Weights of a small GPT-style language model, trained from scratch on English Wikipedia: 509M tokens.
MLP neurons of a small language model. Each row is named by its layer, matrix (down: output weights) and neuron, and shows model dimensions 208-271. Each number is 200 + 30 x the weight over its row's rms, rounded and kept within 0 to 999. A neuron's up and down rows have the sign that makes its largest values positive.
A block is one neuron, or neurons of one layer that tend to fire together. Before each block is what it responds to, as a language model described it from the Wikipedia text at the highest values.

Description: Repeated name pieces. Word pieces inside proper names or titles already seen earlier in the text, predicting their repeat, e.g. G-ud-kov, Kick-ed Back, Living Sound.
L16.down172,190,278,252,217,187,246,172,232,207,193,206,209,197,170,240,184,200,173,205,170,193,184,158,218,201,157,168,238,239,159,257,186,209,212,195,162,218,138,162,208,219,183,190,176,142,221,160,173,160,179,191,192,181,185,171,212,205,172,181,184,210,239,243,203

Description: Date expression starts. Words that open or link a date, such as month names after on or in, and prepositions before years, as in on May, in 1997, 2008 to.
L15.down28,181,217,177,192,178,252,217,219,236,176,177,170,201,140,202,234,208,149,204,170,244,170,252,214,241,182,218,251,197,191,171,265,235,166,218,193,210,208,240,173,207,207,124,198,242,170,205,167,152,212,215,154,207,215,257,203,205,227,185,212,228,146,186,187
L15.down122,222,181,174,200,190,182,242,210,180,202,187,202,193,208,191,276,217,191,209,185,182,215,195,227,204,213,235,219,228,223,203,197,197,233,189,208,177,215,183,160,205,184,239,176,212,153,171,206,185,236,210,161,159,223,186,190,143,184,190,142,218,198,219,202
L15.down139,152,233,156,199,173,235,210,204,221,173,211,232,146,168,153,221,169,182,211,203,269,151,217,160,178,159,130,180,202,144,183,247,213,176,228,145,222,190,150,251,227,196,200,175,150,210,203,217,184,170,248,205,184,246,216,189,187,205,221,204,249,212,180,220
L15.down540,232,207,217,200,181,189,199,198,233,244,181,215,246,162,221,194,192,225,171,187,164,152,189,226,176,187,216,212,180,196,210,194,256,164,184,210,191,162,143,147,266,185,199,163,269,179,193,265,168,252,218,160,207,156,273,217,199,196,197,203,166,183,150,223

Description: Date-introducing prepositions. Prepositions and month names that open a time expression before a year or date, such as As of, Since, Until, From, On, and In March.
L16.down429,300,185,179,233,222,243,206,268,218,177,209,155,233,212,195,231,207,223,164,181,208,169,190,190,190,178,188,243,205,170,218,275,216,238,137,217,168,220,192,211,192,190,228,219,173,190,191,214,175,225,234,205,201,188,213,183,214,221,205,192,224,238,177,191

Description: Sports stats-table separators. Column separators | or / in footballer career tables, after a club or league name and before appearance numbers, e.g. Twente / 31.
L17.down24,230,155,231,186,166,231,180,174,237,222,241,209,238,173,202,204,184,193,224,243,175,163,174,203,201,204,182,186,200,230,237,156,211,173,225,234,166,173,179,180,198,194,203,193,257,235,226,196,205,159,185,225,117,182,181,118,235,167,167,175,199,210,172,249
L17.down30,190,245,209,231,179,197,134,177,209,189,201,184,126,214,232,186,204,243,236,208,193,184,177,191,191,185,177,234,164,179,145,209,121,257,230,221,202,224,224,276,237,190,180,170,186,199,190,172,198,194,140,200,258,220,164,197,197,189,212,226,195,222,231,188
L17.down499,251,191,132,217,222,166,157,210,179,205,154,246,225,177,179,212,241,247,172,199,182,205,197,181,226,184,185,193,196,265,195,166,259,216,180,181,199,197,174,236,235,219,191,176,172,177,256,255,178,225,203,196,171,198,199,179,195,193,249,177,188,225,214,212
L17.down563,245,179,178,180,250,161,165,256,193,185,244,183,207,218,207,189,184,199,208,188,221,239,166,186,238,219,227,165,186,176,209,180,238,185,249,211,197,233,222,209,201,185,195,190,206,223,267,208,215,195,210,187,191,183,173,213,235,198,141,223,213,152,171,178

Description: Repeated name pieces. Early word pieces of proper names already seen earlier in the text, such as War in Warped Tour, Dous in Dousmanis, Tad in Tadcaster.
L15.down104,180,205,250,204,220,197,136,195,215,157,193,205,204,253,207,202,222,160,124,175,154,219,186,180,250,212,150,190,257,154,217,190,218,250,217,165,254,187,236,236,211,243,115,242,183,200,217,202,243,239,204,172,191,223,223,190,183,234,200,196,185,229,193,184
L15.down117,184,147,211,245,165,198,175,238,202,201,198,206,138,256,220,196,187,186,182,150,187,188,234,231,155,235,215,282,194,158,221,214,222,231,229,199,145,272,216,182,194,197,201,175,235,208,219,250,219,198,193,184,179,195,186,242,227,169,202,208,167,197,168,201
L15.down187,211,196,220,236,222,207,190,180,243,193,169,205,213,175,241,149,214,188,171,213,196,210,252,220,266,208,176,193,188,227,186,205,221,169,217,229,206,188,236,207,164,234,207,206,178,241,202,230,228,147,178,206,228,213,196,210,217,193,199,219,175,175,212,204
L15.down439,178,155,249,209,191,229,210,207,208,228,231,222,149,198,248,230,207,214,170,217,191,191,167,147,167,217,150,187,208,233,209,245,223,137,168,210,250,177,242,199,160,220,143,219,185,234,150,218,223,215,247,261,176,258,235,196,229,211,213,200,190,202,184,232

Description: Proper-name word fragments. Opening or middle subword pieces of multi-token proper names (people, places, teams) inside a word, e.g. Kid in Kidder, oot in Bootham, War in Warped.
L17.down45,124,155,175,200,211,214,201,185,209,238,218,199,261,201,182,175,222,164,237,160,183,245,258,237,183,185,218,207,179,230,227,198,198,145,190,224,156,227,171,185,214,192,197,194,182,198,142,175,166,144,160,161,215,185,179,217,132,194,228,229,214,198,203,245
L17.down62,179,200,154,207,206,186,218,217,182,186,166,159,167,189,214,235,146,228,188,231,213,210,215,222,148,209,221,240,227,272,153,198,204,146,159,247,248,252,155,218,218,204,163,167,208,237,247,258,142,191,150,242,251,182,149,223,261,186,197,161,192,194,174,208
L17.down209,164,234,183,226,183,193,227,203,200,120,243,193,194,154,182,187,221,191,172,194,172,198,198,218,171,218,144,202,204,244,199,173,249,195,191,245,177,251,174,202,148,209,198,152,220,190,159,152,167,187,222,158,213,198,199,257,160,205,181,156,197,261,160,232
L17.down603,234,238,190,212,177,211,250,185,144,177,204,201,183,174,180,230,203,211,242,167,222,206,189,230,208,196,215,228,223,235,228,215,217,174,195,224,147,182,180,170,182,198,218,209,239,175,207,199,188,237,206,263,217,193,225,237,203,155,234,218,237,171,194,141

Description: Start of foreign proper names. First word-piece of a non-English proper name, often a capital "V", in football tables, scorer lists and place lists, e.g. V|ojvodina, V|ila Nova, Ferenc|v|áros; also first words of league names like Fourth Division.
L16.down603,203,203,208,205,196,201,187,162,248,190,157,263,198,177,191,192,206,216,180,177,190,194,222,186,214,177,194,178,157,204,219,226,199,221,192,223,201,193,191,181,246,211,173,189,179,284,232,237,182,227,246,180,182,198,177,214,169,197,179,250,236,264,213,183

Description: Foreign names in tables. Pieces inside foreign proper names (clubs, places, people) and the | or / separators after them in tables and career lists, e.g. F(enerbahçe), Chel(ny), Myan(mar).
L15.down166,226,222,179,181,186,206,247,162,135,162,199,168,191,175,212,225,275,197,166,173,232,167,155,203,190,130,203,265,186,277,225,214,168,130,184,168,162,174,174,233,229,210,189,237,174,185,191,260,167,152,220,178,182,202,206,198,226,165,186,219,217,255,229,229
L15.down191,209,237,239,150,171,217,152,156,270,188,236,199,179,202,213,181,213,218,188,185,180,184,209,160,168,236,277,240,218,193,236,190,214,203,150,177,169,161,162,204,178,221,214,261,186,205,223,235,161,263,172,256,131,188,213,213,236,215,237,180,179,152,174,201
L15.down300,125,122,216,237,190,192,181,135,156,235,168,233,186,200,173,178,175,232,206,234,118,191,184,257,229,194,220,184,167,234,252,241,235,201,210,201,177,228,179,161,207,229,188,244,199,141,165,221,212,161,232,169,230,191,239,197,250,150,172,156,205,197,206,212
L15.down384,187,246,202,224,158,227,172,213,167,239,241,145,220,201,220,188,228,194,235,161,154,219,187,161,187,188,259,182,160,187,205,240,229,207,249,222,167,207,212,162,267,220,160,245,189,207,240,232,183,215,176,185,194,197,202,193,236,218,251,184,220,206,232,229